config.toml
vocab_size = 4096
norm = "rmsnorm"
norm_place = "pre"
rope_base = 10000.0
bias = "none"
init_std_o = 0.0516
init_std_up = 0.0595
weight_decay = 0.0
schedule = "wsd"
decay_shape = "pow"
batch_tokens = 32768
MLP neurons of a small language model. Each row is named by its layer, matrix (gate and up: input weights) and neuron, and shows model dimensions 80-175. Each number is 128 + 32 x the weight over its row's rms, rounded and kept within 0 to 255. Numbers have three digits each. A neuron's up and down rows have the sign that makes its largest values positive.
After each neuron's rows, "fires in" lists the words (lower case) most often at its 100 highest values on Wikipedia text that the model never trained on; "fires after" lists the tokens most often just before its 100 highest values on Wikipedia text that the model never trained on.

L3.gate460:163103134133153157101074163111080105147143161102092141169066102143132102112051195149121121096123102167102203126117155099195109160208118141134190184096150063057169101081109131123135060172130147136113138103119101170113096122151038059140079111120064154120128123094128092100172154147177119120
L3.up460:081152070182150140090160100114117155142084162106101099184118160125125118143166105100111107116140148118178135061120156150101136159113117114027123132114120169151150084076172091071125163158132118149126113131201111083148168120065155072134137153150089109117080176070131104118097072145130154172
fires in: "state", "federal", "water", "navy", "non", "digital"
fires after: " the", " N", " f", " d", " he", " a"

L7.gate325:128130101121158141092088147129108168191218119057125105142124097142125161133134086092114165116121074192119176052114132105091113105102140117136177122148086102132173152199167143166099147124134175138150131159114148122148089119101120101133174168182144083122089108092134089130127122112142137162
L7.up325:120142156083188133064061131093123100181099128095176081137115114162116110125086122119130104112103072146125139096099050080159112099123090146102142201145109151121078158168122173170067181165129146154148141177092128143121135129153117124126152126174101112125119093068096126150150100140185083201
fires in: "first", "second", "year", "catholic", "secondary", "previous"
fires after: " the", " a", " his", "'s", " and"

L13.gate11:136187085140118176117151124149147159135124128120132128146148083179136143170132117167157117133147094113129163073181175090122121169106145125159105119182157108155065128131103182137130139106125118145109142086121148113039123103176103116171155093155145118146108142119092084105153092159177103078
L13.up11:092107138115148149108134157073091128111167057135127131110187137131158058142135169172135111130087113139135140151124118063126135129164143105153151181109177132127176156168211209118067125176125185100156133078088132131107155132120082135124072114074145115151152185228111120145114163123212137149
fires in: "first", "second"
fires after: " the", " his", " –", " The", "'s", " its"

L9.gate44:150152110167132167100155141177135167087190201184130075149115110107130112139108145086106109150094077130164124099076139105161087121172113153049148130084173098224099119100121134103121164143130152116161170122129122077117120170142181168110185068165094103074138131126116080129171127147133119172
L9.up44:133127081178121125087078114181144101093162165172112086123125132140151113153125088096108102165067128113146134117091088131142098137123110148110167121104181170155132106108088130081119164156114152212125153104102120096122155133173113120152124126095122097088091043091158108111158101121116084140
fires in: "1st", "gold", "silver", "a"
fires after: " |", "|", " –", " E", "-", "\n "

L7.gate263:176149126108139096110147119029132152148122131087144065173090135153142116159139186111099104113161163103148159097178168148130155145124168198172084132110111137123155122126196117186100129134171094109166063091102166129124103169099097123111076141125086107088191171119170157109159122093151096123
L7.up263:170185151142124094147137083101149081166086138098087108202094099084099100188152145106123130127155118093110137067134101154161196141149040136139143203133074107130167138114138073192144098124135102086128158121118112137144138180145087137111108141123145137050123202101151186112135105061171095126
fires in: "states", "japanese", "spanish", "australia", "canada", "british"
fires after: " United", " the", "),", " in"

L10.gate464:096125144166093089071123154125114168067187115123158112111154135125085106095102123094149048131113133142145139142065089108119155143088077118150160133108153169162116133169156106132103104100185115091141114079104144096098123153123113140118144146102129126087113142120190118163145113128083095175
L10.up464:157156100132155100091118155080138132192137125114171174120124121176093125139170092109132160101161120136057138109141140108152181138111110092117089103102118151126061132108098086081142113167087153120116174125155121111154119114141146095187167156144051099087081075155027178137146206165144103172
fires in: "he", "she", "health", "name"
fires after: ".", " |", "es.", ".\"", "4."

L8.gate244:169149077145092132135154129149052136097135130114147150163111115124195091173164075121130076171148061151148152064124123103160134094128101172144170149140115160121116128141105145123182158174098122105146124136134161120173178140110155070128079090167108137133106086189098185129099154143155106128
L8.up244:170164105146138160112113162112076165089209141162091130115143170177148137167123137140191074103165077130165142105112100074183114120125111108134136143124165134110109192126121163117198141136119118147166174141102135112114135164118132138085138090130177136195129066105138134114136186130136031155
fires in: "second", "third", "1st", "first", "fourth"
fires after: " the", " a", " –", " his", "-"

L17.gate278:175097103119119143130077149155158129092156117143123128157135134048155092120139109077116119092129138158132125130133106100173123159135107137160127099117165106120161102128132141148113129107135143127092196111059116147134137102148159114106140145101123032095114087113099053180155126152117118154
L17.up278:152144094073132103097188148113146107098109166178139106138056173135171104070145093148097189059094237095086096105077150083143185113147086132165191180154117127106147156141099108123140144120129092112158127136130216116091069085140170106100158136111099126112137153212110159175152120143127085140
fires in: "1", "7", "no", "9", "8", "10"
fires after: "|", " |", "-", " on"

L8.gate468:158147204187187135100147194104115143179191056153134069164134116123126118142108092167111213156089080180129139109169140120160151153114138144184107114082180126147131111148083111151171071108187162109103153095102114099118124125114145153093146112122057099093137118129047113156153164126146048160
L8.up468:175115089148147109168102104128140115160147129132142147168082131129128125136172110194100162141122155137133164091095129128134091132118235162157093076162120103145181149091150188060121106141157112129123120107053096076141102167157172133114197133136101054187178116139162133176157147132107095110
fires in: "7", "with", "78"
fires after: " |", "|", ";"

L5.gate64:104176121150136132160105098117192104141174113126118143164097089179045145096126207133099104117139116141155127117242075075117126115131139142091112146108116106126144130151099124142118129148096180078093112153090105175114112147105113171182175150094152141168136106145115140175104118164167127054
L5.up64:124143075092122113136086166159130167111167139130122145089078104085172121152138160174111112151113148138145137138115130160177152125139096041150096115162135144183183118180080137166114138145155145124124121131040132138192158134165129103041167133128134162099057130105139140175107145123160128147
fires in: "9", "94", "97"
fires after: " |", "|", "°N", "″N", ";"

L5.gate454:115125188072145219120152160143142157109113125128130113193137135156092129118056086067090076110166145131150141183118210147119158179135110160081058139117143063107134164202159125163137166163128141108113141137101140170143140202153155152134159138096115084172092156139083118127174202119147140124
L5.up454:134117188134208129128173139176103069123140139123117109195091134062159142134183156125064124144099125133098182172125135129156112080193098121121089121240067124093121139170116143077122144104139145054139094167151195151138080147118077059093129125138119164134168157151087079112122175152166178166
fires in: "14", "16", "17", "16th"
fires after: " |", "|", ";", ":", " the", " in"

L4.gate308:148173124169130181143166162119127117078146113082171133131077075131187064114189153163206115127078117178156132137075152135194144163067174155087143178132201163151113151143154085169131136116196126111123161123066187092170119098107159203106170153169111113104138094132142141164176124189166080168
L4.up308:159142131119132142078092146130144201116200097138150127110047094114171119145099135128137133134137156151142119085088113096107110063107120171127109150145182141117133120199159161140121130159136134105139148096127182085134121102061111145184116127187119129132042171107096150208112118134144063130
fires in: "first", "best", "fourth"
fires after: " the", " his", "'s", " The", " its", " –"

L5.gate67:130143165136147153094067110066083156131163144112157160094093097136116161092104098107115094120120071194130126073166119109176127116120046162115107109109180090109118108112192117157110127144143120091150108090129149111122157072097194157142157194136138130116147106133118149170137121104130067157
L5.up67:133161167099119138136111110087067185130148113141122173147119076134150159084144122106137123096105062167134160091148105090134153114100071142160124172093127092126096138140122152138102154133123123134151067087112190115148135090117117182098188138193149170163119064096110162187117119149134116176
fires in: "first"
fires after: " the", " his", "'s", " The", " –", " its"

L15.gate131:133101129097115116117150130142085165135176109154156146148113058082132078153184097144068118095110138099042155214103129104161084111064174134112127122083141111217111121167083120156129147120086161188145141139113155109112144123158191179171128085177187132149129170141157150105098172117150136138
L15.up131:126142141104064164150126075137090171155083076099148084055162155129086120113108156161212121092102097142143127101125155104154157115128108102139116131170098116110127165136131166110191120090142090087145145175068140162150174127066152123087110112116119157104079140134098106123136108142135139140
fires in: "also", "while", "well", "still", "thus"
fires after: " was", " is", " as", ",", " th", " are"

L4.gate106:134099125127083132170148118113131156159208121152103103141089096081087117075142061163099158168134083142196069108132094120142096090138137094113158180094124159044107102183108140106115099139189087138089134153158168166053184068150101127122128141127138096132180101114103140119122112089095155074
L4.up106:127128085135146128139140075192211068072091110092133105229176169109083118128101114097114097137174119157096125089156137170126139100124154136151090113119094135112173105107124122092131143100145133120209115142070198174103120177181155112127112144129090159144146117171198105171143163150106093122
fires in: "22", "21", "49", "25"
fires after: " |", "|", " on", " E", " in", " pre"

L4.gate246:150140151118080168139167154147155133126093093148109117111144105153087122185121161095118084162162134125211111188135157169097148130125142143145120158149155156136196099139128114193156090142103156130141075097123126146113146130149118159216179134124172062109131150110070138080161140128159119138
L4.up246:105144147106113118154100128120153136107121135131165132110150185153076118139160160059172123124154142164189128114125173094165133181144175116093147102129145118081124121127194124116085155116119123093137212111118154147102156211142117149168111151112177081146115180162117150148126113087158131051
fires in: "in", "insurance"
fires after: ".", "s.", "es."

L4.gate256:105136121123134123123056112133126135155157150113097154194082159103117143165111144101115112125145098114155146118127108102150169121112135101136112178132153105173117125110136078155099152157120125103087144119130136144155114070117122079132090154183132121115124076113151140118187173185174084126
L4.up256:185168111136145083128158128198144083115104090133114116106116177096168108198140173068115054146117124114090153156109113174113135209114057150116157107151098125117130130143074157146165095122154184080118088086099047147097124124081157118105137114128143166127111118146125061078167074148158126125
fires in: "military", "british", "navy", "german", "heavy", "russian"
fires after: " the", " N", " a", " of", " he"

L8.gate113:144152089081101111145095088099092166101173123124138153124108176140123111150147118133134091167071112107126154152048129115163138060124165120197133197149108140130140209115157097146074171095122085125121103065138119081163156175177099110116111132095149181077163131128127126153116113114099119124
L8.up113:151154096127077108167087122143100110196160153182120151054118129075099132178125130080140114160118081113127160143093141084131105125081146116137098126132052113130090108084137102115083211156105130090202137170145086065120101172139099165130105134112106159103077084124159120077135096099085116100
fires in: "he", "health", "heat"
fires after: ".", "es.", "4.", " |", ")."

L7.gate431:158143114097127088117077133105134189174112105151130120155102092148089135154063149117130148144155101120147089109142137113181115158046173165141122164129138124094153146137160106151150103144138125106134173079113096085107096135181099181096113180072190140099162145088124088035131152081103107123
L7.up431:171125122119144137075148143116136077115121102068100110146095099142103117151158120154100196114147126147148195147143197112129157145121162177176103105130121099151148094118164052106101147153150089099123125089162153153116089130063098148073164175144163150116080082150105114094130209093108078098
fires in: "states", "s", "japanese", "english", "spanish"
fires after: " United", " the", "),", "|", " The"

L5.gate151:174186072141153089137103100099114136070101117097152100143112127065184130059103093136151117084142104112078118083120127139110134131148145122148132084108129146157188160154103133138091102163150130086165117091090140150113110120123069139073115174201151108108190137101181112107170108145143153087
L5.up151:171158124146204080117161086062094129129152124130158112135119171133145098130187127196201133101215093186118130153100133170066085120136185176127089091109148097135142155042143120113120110140168118111171152116107135182173121123125089121080117186163091177181177093094153156151171136163119116109
fires in: "0", "cup", "fw", "championship", "qaboun"
fires after: " |", "|", " World", " of"

L14.gate115:138156127145088123191143123149135091102173104143119115094120154145129169152185161064150146170118050130167162144070199122094092133097173158090115076127115110141144125197098171172079149083160148096096116131176149089171166180169135100080186154110166155113080114131100142134142152129139082140
L14.up115:079129152121104084109087114175134133183155121131084077122147123108178157165105203156147100128099169154100178075137110141138185165059145115097083169218108137115143173119119202170118077088094130125159189071160201136115069151078122109128103181116114108081170085128170155173163148158150122100
fires in: "she", "one", "it", "two", "he"
fires after: ".", "er.", ",", "s.", " are"

L7.gate379:179121107163118118137142118093103126116157152123140096149077142125199121076151100050099141107160101144127061134106107112095130157171109115106155165102076173121163108162120150105093111123131151203033115082132168109081126123170143111145148093119132135101122148121132122079130178092154142130
L7.up379:119135161073088125131127105157156148143200089103133127081118161099121118125099168135162148129101120154109145078148123112105104133145082139125201141146143163097177128151135155130149129117119154131097140146129119171148051101086136130098172061187113108137119106139078198093123167185196194127
fires in: "been", "being", "incumbent", "civil"
fires after: " have", " had", " has", " C", " inc", " Inc"

L8.gate309:142130131133163088120059110098195126129176175145184127136124133095101133115116089080127186142116120109087132152045119136126146131145132162132159122159120045089137141082149144087112123123159153151107119131203077096124157062099074147091100052152112103153174119172139141115115137164133139188
L8.up309:129079146118071096158105095123157114167114151180115164135128078047103061156097139091108138143156152111117144156125096176166098144217095158051194138168136097128120125115137132100103070160096105141138163184110177154137130121112115123125056079171147080089137167139103158051096169152133115161
fires in: "been", "be", "begin", "being"
fires after: " to", " have", " had", " has", " would"